config = dict(
    num_hidden_layers=17,
    hidden_size=192,
    num_attention_heads=6,
    num_key_value_heads=6,
    head_dim=64,
    intermediate_size=512,
    vocab_size=8192,
    hidden_act='geglu',
    norm='rmsnorm',
    norm_place='peri',
    norm_eps=1e-05,
    positions='rope',
    rope_theta=1500.0,
    rope_fraction=1.0,
    qk_norm=False,
    attn_scale=0.125,
    bias='none',
    tie_word_embeddings=True,
    parallel_block=False,
    extras=['capped logits'],
    init='normal',
    init_std_qkv=0.046,
    init_std_o=0.00558,
    init_std_up=0.046,
    init_std_down=0.00483,
    init_mimetic=0.7,
    optimizer='muon_variant',
    learning_rate=0.0028,
    lr_mult_qkv=0.7,
    lr_mult_down=2.0,
    beta1=0.95,
    lr_head=0.0156,
    max_grad_norm=1.0,
    warmup_steps=200,
    schedule='wsd',
    decay_fraction=0.446,
    decay_shape='linear',
    final_lr_fraction=0.1,
    batch_tokens=65536,
    max_seq_len=512,
    doc_mask=True,
    train_tokens=306400000,
    max_steps=4676,
    dataset='wikipedia_en',
)
MLP neurons of a small language model. Each row is named by its layer, matrix (gate and up: input weights) and neuron, and shows model dimensions 32-127. Each number is 128 + 24 x the weight over its row's rms, rounded and kept within 0 to 255. A neuron's up and down rows have the sign that makes its largest values positive.
After each neuron's rows, "fires on" lists the tokens most often at its 100 highest values on Wikipedia text that the model never trained on; "fires after" lists the tokens most often just before its 100 highest values on Wikipedia text that the model never trained on. A number after a token or word is its count.

L7.gate342 [162 145 132 147 148 143 149 145 165 143 149 132 130  88 149  98 125  80 141 154 125 191 118 168 135 131 115 112 144 148 108 103 144  97 173 125 131 138 131 141  74 155 111 128 138 109 117  95 139 159 120 146  93 151 136  99 121 107 152  98  80 114 171 131 150 106 121  96 165 141  97 152 133 106 109 140 131 121 128  82 118 127 144 127 149 132 121 152 109  63 126 106 118 138 151 110]
L7.up342 [165 134 143 147 131 113 140 152 112 125 117 167 104 122 116 158 102 136 127 117 175 108 111 104 114 129  97 112 133 105 100  82 139  99 121 121 124 137 125 116 143 138 118 109 127 149 141 149 111 121 109 135 104 101 136 131 108 187 104 117  84 102 105 158 155 117 183 169 129 143 110 146 114 120 133 177 108 121 180 135 128  96 109 135 148 150 126  93 130 166 147 121 134 148 152 149]
fires on: "-" 90, "|" 10
fires after: "|" 71, "-" 19, "\n" 10

L3.gate117 [113 109 118 155 110 141 115 121 152 143 118 154 134 139 110 189 103 102 144 135  99 128  98 176 175 130  94 101 115 197 150 124 117 137 105 158 144 170 110 143 106 149 100 162 103 137 145 122 126 116  94 112 149 137 150  91 148  82 138 144 134 164 109 129 125  82 114 116 124 120 166 135 168 131 140 106 103  86 124 115 127 117 141 143 126 140  96 148 147 124 141 147 104 120 147 112]
L3.up117 [162 129 139 168 170 140 162 145 148 124 126 116 111 177 130  89 168  96 111 117 141 101 140  90 123 117 112 123 103 145 110 149 140 129 115  94 132 112 119 144  95 130 128  85 114  82  85 140 116 146 171 131 147 137 143 100 104  93  79 160 100 119 116 136  94 121 145 107  82 157 179 146 141 133 104  87 118 167 107  64 104 169  72 104 121 124 149 123 112 142 124 117  90  70 118 140]
fires on: "|" 97
fires after: "\n" 97

L8.gate206 [ 76 100 120 152 131 114 138 117 149  92 148 150 128 119 130 111 127  97  71 118 157  87 109 147 145 145  94 140 122 104 125 105 174  95 137 158 100 184 158 132 115 143  98 118 119 130 102 149 159 157  95 129 147 141 147 171 127 162  88 156 112 119 141 135 171 147 131 151 110 148 146 137 141  97 130 144  92 117 102 181 161 111 124 196 107 144 134  99 127 141 127 125 136 163  98 165]
L8.up206 [146 128 112 151 130 130 127 143  80 104  92 108 150 133 126 110  81  81 156 111 156 157  81 101 128 151 133  84 126 165 110 154 130 143  83  92  94 119 131 110 139  88 141 122 136 143 181  96 125  96 111 108 119 132 129 138 167 164 108 149 132  93 125 152 140 128 189  83 124 145 178 139 141 134 129  94 143 178 138 107  73 147 131 118 117 115 127 135  93 117 174 125 132 119  80  53]
fires on: "-" 92, "0" 4
fires after: "|" 70, "-" 30

L13.gate46 [139 111 149 127 140 109 142 151 137 123 112 186 160 142 132 168 142 114 145 150 102 152 128 153 165 112 148 129 115 139 102 144 136 199 144 174 127 128 122 154 136 118 145 146 116  83  98 166 104 110 121 113 120 131 144 150 111 127 180 126 142  99 107  90 147 173  70 174 132 102 127 150 105 121 144 150 131 155 147  98 129 122 125 118 114 120 142 122 136 117 155 146 140 105 121 130]
L13.up46 [ 89 109 107 119  88 164 129 137 152 102 122 122 160 148 115 112 169 113  79 119 122 115 144 106 120 111 147 125 133 132 110 119  99 158  98 123 133 137  89 156 119 110 155 113 120 149 135 110 132 118 120 116 158  88 109 156 130 145 111 171 131 128 125 112 118 137 139 138 142 132 123 113 136 152 115 131 168  94 164 153 128 150 128 154 126 134 175 151 126 172  97 106 107 127 113 107]
fires on: "=" 47, "|" 23, " |" 6, " question" 4, " minutes" 4
fires after: "=" 43, "-" 23, " in" 4, " =" 4

L6.gate149 [128 134  88 112 166 123 140 105 163 134 144 157 159  76 160 132 124 149 105  94 133  83 117 138 104 134 134 119 146 114 113  94 146 100 108 131 154 130 159 124 122 120  95 142 117 113 137 126 146 141 144 119  77 121 145 169  95 153 139 116  90 158  73 110 169 115 102 136 110  96 137 118 168 142  92 134 116 156 126 149 150 163 100  96 119 175 140 143 104 108 143 107 154 119 118  93]
L6.up149 [124  89  86 154 142 128 139 125 145  91 170 133 140  74 131 123 104 170 125 110 124  81 192 132 159 117 125 104 147 124 149 134  95 153 133 113 140 116 129 148 100 124 123 134 121 106 119  86 131 112 108 132 129 131 125 121 145 155 111  94 130 124 173 155 116 137 122 106 125 115 124 100 162 119 151 112 136 142 136 114 134 188  81  82 101 205 108 110  97 112 158 104 116 121  91 145]
fires on: "=" 89, "\n\n" 10
fires after: "\n\n" 46, "=" 37, "\n" 6, ")" 4

L7.gate312 [ 98 131 146  96 131 125 122  86 159 123 142 155 136 133 136 127 143 104 106 128 125 168  98 133 129 106 127 145 121 140 167 143 128 132 123 111 156  80 120 119 146  88 135 126 141  98 118 147 142 127 108 117 139 131 150 128 136 150 115  93 130 131 145 137 106 116  62 106  98 140 104 108  70 115 108 159 191 131 175  93 134 131 161 120 133 145 154 118 166 123 140 160 122 142 100 123]
L7.up312 [114 132  83 145 162 109 149 118 141 111 117 111 145 149 117 120  88 139 135 128 113 137  99 131 126 140  95 130 143 118 115 110 158 117 132  91 119 103 133 135 114 124 142 106 106 120 144 144 165 133 106 122 111 145 130 162 181 160 136  94 105 128 115 129 124  86 104 149 106 156 114 113  77 102  89 148 133 100 168 120 135 108 168 163  70 118 121 122 130 115 150 103 132 117 115 137]
fires on: " York" 32, " 0" 26, " W" 10, " Mi" 7, "na" 4, " Brook" 4
fires after: " |" 34, " New" 33, " South" 7

L4.gate333 [108 118 102 113 114 135 111  91 112 168 134 116 151 147 166 127 107  87 137 122 179 119 113 116 146 102 125  82 123 107 184 150 136 131 112 123 142 100 144 177 100 142 152 113 106 114 159 168 134 148 116 129 109 131 131 151 124 130 174 127 116 151 140 110 128  90 158 113  90 173 138 159 119 120 105 112 120 145 150 138 110 116 104 146 152 115 135 118 139 109 125 135 132 134  90  86]
L4.up333 [ 99 104 119 107 117 135 177 134 108 127 114 186 159 120 133  96 123 125 184 100  94  80 160 133 143 126 175  98 102 125 149 102  94 161 104 122 110 114 121 127 137  98 168  99 113 153 115 132 128 115 153 144 120 127 119 129 129 117 128 128 109 122 110 127 137 141 133 137 124 146 115 108 158 184 112 113 157 143 124 142 180 124  90 112 139 125 137  94 114  97 109 116 116 150 102 150]
fires on: "=" 80, " $" 18
fires after: "=" 80

L8.gate153 [158 147 101 132  86 120 119 126 122 125 106 137 156 119 125 136 123 124 107 171 166 150 142 157 143 134 145  85 136  84 134 151 108 148 132 112 142 152 141 146 127 108 100 139 147 137 106 105 155  92 103 116 164 149 126 120  98 115 115 124 144 146 116 154 119 117 140 118 118 144 109 144 150  87 108 102 105 154  83 131 141 133 126 132 136 179 142 175 101 160 117 177 107 155  83 125]
L8.up153 [135 116 144 121  95 138 108 105  96  82 123 127 173 123 114 115 138 108 156 151 148 159  96 151 137 158 138  73 136 121 119  93 107 153 165 148 205 174 147 132 133 137 196 114 115  98 134 113 126 109 101 147 166 118 157 110 108 143 155 127 156 117 114 136 128 123 115 129 139 161 126 127 146 139  87 102 131 147 132 163 105 151 110 131 110 167 108 138 133 127 129 144 114 158  78 127]
fires on: "-" 80, "  " 10, " Lin" 4
fires after: "-" 80, "|" 8, "\n " 4

L7.gate179 [105 167 129 151 132 110 157  95 141 126 130 142 160 159 124 156 134 123 104 119 175 114 118 138 131 126 119 122 141 146 107 138  96  85 160 108 130 121 140  94 151  64 119 110 118 136 125 136 108 147 113 130 153  95 124 163 120 172 136  93 125 163 132 128 152 104  79 136 129 109 116 161 104 126  96 155 116 100 102 123 131 124 129 162 162 120 124 137 120 126 141 117  97  99 109 143]
L7.up179 [ 92 137 102 115 154 133 115 156 178 106 124 119 128 137 100 148 170 113 114 164 102 102 131 155 163  82 104 115 123 113 104  72 144 154 144 163 171 132 106 131 112 117 159 128 127 142 138 129 195 115 106 171 158 129 142 126  99 143 104  97 141  95 116 109 114 151 101 123 122 141 123 119 169 168  87 155 156 113 127 167 119 106 156 101 111 121 166 109 149 108 114 126 155 191  97 131]
fires on: "=" 70, "iti" 5
fires after: " =" 41, "=" 29

L2.gate500 [161 157 151 180 152 120  98 103 133 141 141 147 111 110 134 119 108  93 138 142 153 135 107 156 120 174 154 151 108 122  99 140 129 121  95 151 132 152 133 148 137 180 136 199 103 106 131 130 140 102 132 173 107 159 146 132 104 135  87 151 155 126 145 100 111 114 187 135 100 171 139 153 162  93 143 126 100 114 124 121 122 141  76 121 163 132  93 125 132 135 106 151 118  90 134 160]
L2.up500 [178 118 135 122 115 130 123 157 137 145 123 118 115 138 119  99 149 143 164 155 181 170 106 141 124 146 142 142  96 131  88 156 122 108  98 136 123 129 153 155 141 151 102 147 124  95 143 156 119 118 135 114 144 127 115 138 113 135 153 153 126 111 163  97  99  85 168 123 143 153 131 151 133 118 126 168  98 142 166 148  99 134  87 154 179  75 136 102 124  87 141 134 111 106 139 167]
fires on: "|" 63, "-" 30, "0" 5
fires after: "\n" 93, "-" 7

L3.gate132 [143 111 116  85 145 128 114 137 155 146 186 144 127 146 110 113 119 157 129 125 126 114 112 114 144 132 143 146  97 146 147 117 128 113  75 125 143 136 134 107 104  85 129 125 165  99 127 137 107 148 120 144 123 139 120 142 149 128 130 153 142  95 126 119 127 116 177 137  62 122 154 174  86 110  91 104 148 136 126 102 141 165 133 148 126 107 150 122 149 164  90 160 139 129 118 141]
L3.up132 [136 136 111 104 147 108 172 122 106  92  48 104 133 135 122 140 109  98 140 154 144 136 139 143 118 148 122 128 102 113 162 120 118 138 177 149 122  90 140 104 100 125 118 110 145  67 176 134 150 105 129 129 104 151 156 129 160 127 123 115  95 135  74 119 160 108 130 154 113 130 152 124 146 145  92 130 136 103 115 164 119 164  96 127  66 136 138 136 126 124 131 141 145 122 135 157]
fires on: " |" 73, "|" 27
fires after: "\"" 36, "  " 27, "i" 5, ")" 4

L7.gate467 [145 114 115 161 156 167 129 145 142 150 133 159 102 142  99 108  93  73 138 124 136 103 121 102 156 105 102 119 140 129 148 112  90  85  94  95 160 201 148 151 100 124 144 128 151 164 119 102 164 124 142 132 146 149 115  97  99 136 124 145  94 132 151 165 111 128 136 114 149 150 167 148 165  94 103  86 170 114 146  81 122 115 157 134 136 152 116 141 103 154 155 126 130 115 143 155]
L7.up467 [124 133 113 131  86 129 156 112 131 124 106 143 126 128 133 174 125  97 132 128 144 120 150 131 118 108 113 102 121 133  81 142 123 108 101 120 120 142 135  96 113 144 136  71  89 111 136 138 157 152 133 105 145 111 132 128 118 111 116 108 100 106 130 128  87 128 151 140 145 137 111 150 138  83 157 110 114 130 145 107 148 149 105 160 113 158 103 103 152 115 169 130  90  96 121 145]
fires on: "|" 90, "-" 4
fires after: "\n" 96

L4.gate436 [134 162 100 146 121 122 141 140 103 136 146 152 103 143 114 182 123 131 131 133  94  90 132 136 131  75 122 107 111 116 104 162 129 137 107 140 150  94 131 164 119  87 104 144 145 131  97 110 155 102 121 144 145 139 103 101 147 143 150 177 166 155 156 104 135 139 169 160 120  86  69 136 107 140 101 129  90 106 106 135 159 127 193 140 156 143 148 136 107 156 114 134 102 111 102  89]
L4.up436 [151 120 112 125 126 133 132 137 111  67 135 154 122 131 134 130 144 128 150 137 119 165 176 130 179 153 116 107 133 141 105  97 160 172 169 128 107 107 178 129 161 102  83 122 140  79 136 133  87 129 153 126 113 148 109 133 133 119 141 147 130 131 105 102 154 106 142 114  90 178  97 172 130 136 128 133 115 124 127  97 149 131 147 146  94 130 129 128  91 117 116  83 119 126 138 120]
fires on: "4" 20, "6" 17, "0" 16, "5" 13, "9" 12, "1" 7
fires after: "." 35, " 22" 8, "11" 4, " 16" 4, "10" 4

L2.gate439 [140 167 101 154 111 144  88  82 153 103 109  90 130 134 134 171 147 144 143 141 151 114 128 129 156 117 146 112 115 137 110 128  99 111 133 140 124 137  68 166 154 107  91 136 107 132 111 134 108 148 128 126 157 136 152 141  94 141 128 134 104 126 141  99 104 176 132 114 145 118 139 145 135 142 142 151 119 154 180 132 135 172 169 144 121 128 119 144 139 137  88 137 173 102 134 112]
L2.up439 [ 89 129  87 168 150 160 134 127 119  94 123 108 140  91 126  89 138 108 128 178 124 129 129 124 133 138 143 134 137 128 105 138 111 136 118 139 114 167  93 153 151  87 151 142 131  79 109 179 130  72 106 163 125 116 143 116 118 126 170 103 132  69 126 165 111 153 121 120  92 134  85 166 158 145 143 139 113  90 156 119 160 151 144 136 130 131 145 130 136 146 137 137 125 135 157 110]
fires on: "\n\n" 55, "\n" 25, "=" 14
fires after: "." 74, "=" 14

L7.gate11 [132 145 136 131 123 137 108 154 120 125 139 144 175 131 123 109 114 174 160 107 134 162 163 124 161 118 147 101 139  98 115 117  68 142 123 120 121 127 125 121 128  97 145 150 114 175 121  67 164 100 159 128 116 169 137 102 132 101 149 147 136 137 106 125 173 135 138  98 143 105 128 125 102  70  73 106 134  93 136 180  92 117 123 136 121 163 142 156  96 102  87  82 162 121  94 145]
L7.up11 [113 113  98 110  97 120 121 132 119 117 130 133 146 139 189 171 155 177  92 138 140 134 101 126  91 135 146 128  94  76 145  99 147 119 126 107 136 157 112 142 149 110 121 134 115 117 129 124 139 153 135 125 131  93 153 116  77 131 158 136 147 108 147 115 146 174  88 137 137 116 110 175 123 137 133 123 140 151 110 120 140 139 128 151 108 123 162 116 129 129 115  95 171 182 132 125]
fires on: "C" 22, "t" 10, "E" 8, "ti" 7, "F" 6
fires after: "." 54, "°" 9, " subs" 7, "=" 5, "″" 4

L3.gate18 [119 125 133 132 141 107 110 117 114 112 134 123 144 140 160 130 100 149 124 153 102 166 100 119 113 108 174 120 126 140 129 128 151 160 116 118 124 103 140 164 105 119 146 110 128 118 145 122 160  60 126 134 126 111 151  86 148 105 140 132 122 117 157 127 138  92  98 103 151 188 121 104 133  97 100 113 141 148 171 127 156 162 149  98 127 127 109  98  90 133 141 177 108 158 144 129]
L3.up18 [150 140 149 102  97 152 109 104  82  82 147 140 109 116 142 137 163 108 138 137 100  97 151 150 141 124 140 107 117 131 124 140 124 120 129 146  88 134 137 155 132 125 107 129 111 132 141  80 138 161 149 127 118 166 145 121 113 143  83 117 133 160 121 127 154 155 129 120 100 161 158 143  84 165 119 193  94 104 118 150 118  98 105 155  96 117  74 117 111 154 126 151 155 110 113 135]
fires on: " 1" 16, "0" 13, "4" 13, "1" 11, "," 9, "2" 6
fires after: "." 35, "-" 12, "–" 12, "11" 5

L2.gate459 [ 93 179 136 151 128 153 165 156 154  81 146 125 113 136 165 139  90  90 144 119 129 118 125 127 107 100  93 118 112 118 104 117  56 155 132 144 193 151 126 110 121 150  99 142 165 135 139 127 195 142 123 148 121 128 132 140 140 129 149 121  81  94  98  81 198  99  95 121 117 143 141 135 133 117 120 113 137  61 120 145 109 124 114 132 145 130 121 145 123 180 148 144 178  87 156 134]
L2.up459 [120 118 113  97 138 105 146 146 120 117 117 142 119 138  79 115  96 138 140 119 134 134 112 112 115 170 205 158 102 153 141 125 124  91 143  94 136 118  98 159 135 120 121  94 115 126 143 137 130 148 138 135  99 138 129 134 103 107 163 102 157 117 109 117 106 143 125 113 129  84  96 114 119 146 133 108 144 130 126  97 175 123 108 139 121 116 128 123 105 135 132  92 133 107 108 113]
fires on: "=" 96
fires after: "=" 96

L3.gate349 [104 108 120  99 117 147 126 105 120 157 134 141 139 149 140 130 111 114 106 121 158 123 112 119  97 165 181 115 158 160  89 149 149 138 143 122 185 126 102 132 128 132 151 150 148 116 121 150 120  95 136 122 128 167 154 119 117 152 135 142 139 160 121 124 139 105 115 129  92 110 117 180 125 116  95 161 106  91 136 109 167 101  98 163 111 139 140 151 140 167 119 156 138 134 142 128]
L3.up349 [104 135 134 121 142 143 106 119 146 118 134 120 113 128 154 114  95 115 110 134 163 135 114 146  69 146 131  95 110 101  90 115 122  89 134 133  89 110 140 118 128  99 151 107 169 129 133 131 112 108 101 122 125 129 124 148  98  97 116 115  96 106 106 114 127 129 156  91 156 148 139 107 151 115 123 109 108 115 145 117 155 133 137 121 141 117 150  99 187 167 149 107 101 148 133 151]
fires on: "," 100
fires after: ")" 56, " 1" 10, "in" 5

L3.gate258 [ 95 127 112  88 117 141 127 139 132 112 147 154 148 145  93 155 120 131 115  90 112 136 113 159 108 157 121 181 127 102 147 129 108 100 121 157 128 131  81 140  96 136  99 122 125  79 154 117 122 158 172 117 117 148 124 113 120 124 132 141 181 159 139 118 142 102 162 183 165 102 141 142 109 142 162 145 178 139 127 111 105 150 116 139 117 151  99 157 108 135 142 157 173 121 119 101]
L3.up258 [162 111  95 122 151 121 122 148 121 146 120 142 143 142  87 127 110 104 142  80 151  92 105 113 131 115 138 146 139 116 128 135  96 144 109 131 111 159 122 110 143 117 126 129 133 104 144 118 163 137 104 134 112 137 101  81 185 131  91  86 101  66  91 124 153 135 142 120 132 146 142 106 127 118 122 137 100 125 126  96 124 167 105 117 135 118 154 135 128 172 116 143  97  73 104 127]
fires on: " |" 94, "|" 6
fires after: "0" 16, "1" 13, "4" 7, "3" 7, " 2" 6, "  " 6

L14.gate502 [143 141 129 143 128 140 128 148 122 113  94 145 125 101  83 146  92  87 118 108 130 133 117 125 106  73  89 152 153 178 134 118 130 133 143 146 111  94  98 157 125 156 123 149  92 120 146  90 138 153  95 157 120 138 163 128  99 122 118 131 124  67 123 129 135 133 152 143 146 136 143  94 123 134 142 104 106 117 139 134  96 129 113 148 151 144 122  98 122 144 145 133 110 115 144  92]
L14.up502 [142 153 110 148 144 124 122 169 119 135 135 106 122  99 146 123 121 125 154 130 140  77 119 146 138 108 160 154 118 118 122  99 135 110 116 173 125 144 124 117 138 117 129 122 100 134 120  89 160  74 125 140 144 124 102 101 115 128 108 158 113 121 192 150 175 167 128 109 135 124  91 148 138 119 116 159  98 152 160 117 166  84  79  94 120 122 108 135 124 114 149 122 124 133 145 103]
fires on: "|" 69, " |" 6, " over" 4
fires after: "-" 61, "\n" 8, "." 5

L6.gate384 [118 130 118 176 112 173 118 129 118 128 133 157 179 132 123 125 130  98 134 123 126 165 176 170 133 137  96  78 111 127 151 128 121 119 157 134 135 103 112 151 121  71 133  78 140 122 144 135 133 146  87 145 109 132  94 126  74 111 109 139 158 161 129 101 144 144 138 101 102  78  74 123 164 132 141 169 152 110 120 131 135  80  75 157 118 137 106 104 116 124 102 165 108 135  90 116]
L6.up384 [162 132 121 126 128 111 118 130 142  81 154  97 111 123  98 101 145 139 104  88 117  80 129  82 162 125 151 106 109  58 125 137 123 134 120 101 118 119  94 108 107 121 100 173 105 142 137  98  99  75 134 113 111 141 137 122 160 131  86 101 145 121 143 123  87 152 122 131 134 103 110 156 135  97 154  96 125 142 123 129  86 130 117 113 102 155 183 138 130 136 116 119 141 135 112 138]
fires on: "=" 58, " |" 26, "|" 15
fires after: "=" 47, " =" 11, "  " 10, "W" 7, "-" 5

L5.gate435 [129 123 125 138 150 164 148 101 165 121 168 122 102 110 126 127 163 170 136 104 144 132 137 120 165 116 165 103 116 124 105 115 111 112 163 152 129 111 130 142 134 134 117 134 133 105  96 125  88 122  85 133 128 165 161 150 127 108  95 140  99 112 113 162 113 119  81 104  86 125 114 113 160 118 159 170 136 124 142 115 119 150 158 159 121 138 132 139  97 130 117 116 128 141 107 148]
L5.up435 [166 124 146 170  99 139 178 125 147 132 121 119 144 116 164 127  93 155  99 152  95 149 146 119 123 114 127 131 109 137  93 106 170 141 130 130 109 133  86 149 116 141 122 150  95 133 122  83 151 121 143 129 156 128 118 129 135 131  98 109 101 118 127 184 137 121  93 153 105 153 124 106 146 117  73 112 141 139 137 156 142 140 141 130 152 116 130  94 115 131 141 103 135 168 134 148]
fires on: "\n" 95
fires after: " |" 73, "|" 22

L2.gate431 [153 147 117 112 137 158 165 130 126  70 178 106 175 107 121 125 136 154 165 179 136 112 121 159 154 135 126  86 104 123 144  80 119 159 114 109 140 118 122 136 124 140  79 169 115 116 158 160 152 110 156  96 140 145 121 152 204 163 126 160 159  86 129 159 129  89 100 117 114 125 117 132 142 122 129 128 116 101 138 107 122 109  75 115 126 155 104 158 125 115 129 118  92 127  94 118]
L2.up431 [106 122 112 122 114 143 125 112 111  76 184 115 180 144 136 141 146 156 128 126 149 146 152 120 131 108 139 117 109 139 149 145 114 160 151 127 131 100 127 190 140 159  91 128 114 128 180 134 150 117 174 105 150 178 139 131 148 163 160 166 165 128 138 188 147 103 113 140 132  94 121 112 148 108 124 136 133 153 125 131 135 140  92 149 131 166  95 122 150 133 137 105  97 124 123 116]
fires on: "=" 42, " —" 31, " cont" 5
fires after: "=" 42, " |" 17, ";" 16

L4.gate84 [ 97  87 132 121 109 121 155 124  97 156 126 159 107 153 103 132 156 152 113 154 119 133 135 140  91 137 132 136 135 141 129 115  96 152 143 125 118  83 144 127 164 167  98 139  74 116 120 136  80  86 108 154 139 158 142 173 120 125 126 153 119 115 168 127 110  91  96 122 156 126 129 151 159  84 151 144 157 146 148 120 107 122 126 171 156 133 112 149 101 112 120 182 118 119 125 166]
L4.up84 [141 117 102 156 152 108 115 115 139 103  74 122 109 137  55  90 136 126  85  88 110 120 135 146  88 153 179 133 108  95 130  78 147 116 130 143 111 130  76 146 143 155 129 116 136 101  85  94 143 156 153 129 127 185 121 175  67 131 124 130 112 145 111 157 127 125 116 111 121 138  79 143 133 170 115 135 125 140 176 165 126 109 129 130 104 121 100 110 111  83 133 142 142 118 144 121]
fires on: "0" 31, "1" 28, " |" 11, "2" 9, " 0" 7
fires after: "–" 53, "-" 21, " -" 5

L14.gate194 [163 134 114 144 126 145  71 122 122 145 113 123 168 134 116 144  81 138 103 146 153 145 166 117 125 105 163  83 140 155 101 132 125 110 133 139 104 152 106 122  80 128 151 116 106  99 139 169 121 183 130 124 119 150 175 129 124 132 133 114  96 106 102 128 122 142  91 117 153 107 169 139 128 132 132 109 159  98 163 148 115 156  96 167 107 124 107  89 192 136 114 115 125 150 127 113]
L14.up194 [137 104 105 149 124 165 142  91 147 121  82 106 118 101 100 115  81 114  90 131 133 157 181 119 125 115 155  89 104 158 152 136 149  93 157 103 169 142 121 150  92 101 118 137 123 113  91 105 129 163 148 143 102  91 187 141 147  98 143 139 108 117 115 154 130 158 100 125 162 115 154 133 153 106 112  56 162 119 164 117 126 153 123 113 123 151 140 144  95 152 109  99  97 139  90 107]
fires on: "|" 34, "\n" 14, "–" 10, " (" 10, " |" 10, "s" 6
fires after: "\n" 36, " 4" 6, ")" 5, "4" 5

L6.gate153 [158 136 103 182 168 144 153 140 121 131 139 130 125 109 126 113 130 119 146 102 128  94 104 129 157 161 118 150 136 129 124 104 126 143  89 143 159 115 135 131 152 117  94 128 120  91 132 128 161 128 155 156 108 159 113 118 130 144  97  81  99 164 121 143 164 160 114 169 150 128 124 161 173 127 173 140 151 124 146 100 142 160 119  94  80 142 118 137 149  98 119 155 121 152 135  78]
L6.up153 [117 131 106 158 158 100 102 157 112 106 145 138 153 105 133 113 127 129 141 118 109 136 150 171 163 113 100 132  82 143  80 151 122 121 107 132 103 125 100 113 147 120 131 118 132  70 133 126 152 119 131 136 121 160 160 105 129 109 132  93  91 141  94 145 119 165 117 164 152 110 107 109 170 133 145 150 110  88 175 111 148 153 152 116 140 149  97 155  73  99 120 156 160 180 154 103]
fires on: "=" 47, ")" 23, " |" 11, "," 10
fires after: "\n\n" 39, ")" 11, "\n" 6

L7.gate269 [126  89 136 177  89 106 112 118 117 163 125 107 131 118 138 140 115 121  95 134 121  71 160 141 124  82 122 120 143 161 136 121 135 115  98 122 147  98 116 121 150 123  97 133 101 111 123 127 141 117 127 177  95 127 123 110 120 128  93 144 151 182 145 159 126 133 120 110 102 125 133  99 145 139 122 160 102 135 138 146 152 109 117 128 174 135 151 102 123 135 106 128 135 114 144 198]
L7.up269 [120 104 132 103 139 140  88 160 103  82  98  85 117 115 119 102 127 149 118 110 112 113 114 117 113 151 128 131 116 164 129  55 145 143 108 100 130 123 162  76 151 145 142  96 109 151 113 112  91 116  62 111  86 147 141 126 125 154 125 115 107 118 140 180 152  91 140 165 148 126 163  87 102 148 106 160 123 139 114 134 164 105 124  81 165 124  87 116 105 120 136 139 128 116 112 117]
fires on: " |" 96, "|" 4
fires after: ")" 43, "rs" 4, "7" 4, "1" 4, "-" 4

L5.gate52 [146  90 179 129 132 108 106 162 123 145  99 168 158  98  95 114 109  95  90 154 170 125 170 119 153 127 118 135 136 109 144 136 155  78 126 154 110 146 124 123 161 146  74 134 115 106 121 164 139 152 120 152 154 131 135 142 139 147 133 109 132 144 117 142 103 154 131 132  99 114 135 155 132 128 139 109 157 137  96 151 105 106 131 110 141 167  85 137 115 147 145 190 148 147 136 126]
L5.up52 [124 152 147 121 107 167 156 153 106  93 106  91 149 112 113 117 147 146 132 166 175 154 143  82 153 124 124 113 125 164 137 125 123 137 146  91 102  88 116 148 151 103 149 135 123 153 142 136 115 148 124 157 121 145 110 121 145 138 152 121 158  97 147 135 144  93 152 163 115 164  67 166 155 142 143 132 138 124 135 131 176 189  72 143 149 127 101 149 119 107 128 125 113 125 147  93]
fires on: "-" 88, "rou" 6
fires after: "-" 80, "|" 6, "G" 4

L3.gate479 [142 150 137 145 123 174 115 142 117 142 114  82 153 109 113 122 152 136 102 115  97 123  87 147 114 149  76 107 131 144 110 156 104 110 109 122 159 143 184 117  97 132 119 144 106 129  79 155 156  97 155 118 133 111 190 137 121 182 122 145 148 141 130 119 111  82 133 108  96 115 177 149 127  90 133  97 122 165 148 113 104 115  95 173 127 109 126 139 145 150 126 121  99 118 185 136]
L3.up479 [130 139 147 125 113 106 111 128 128 149 156 107  91 117  97  95 100  81 111 143 151  95  89 151 145 127 126 143 139 149  93 133 132  60 120 102 145 115 137 101 103 145 129 151 136 100 152 108 157 112 109 175 113 119 146  95  91 119 136 132 139 122 146 106 133 158 124 162  85 169  98 102 126 152 122 109  98 110 146  94 114 132 103 151 132 145 132 120 137 113 120 118 129 105 133  99]
fires on: "|" 74, "-" 22
fires after: "\n" 96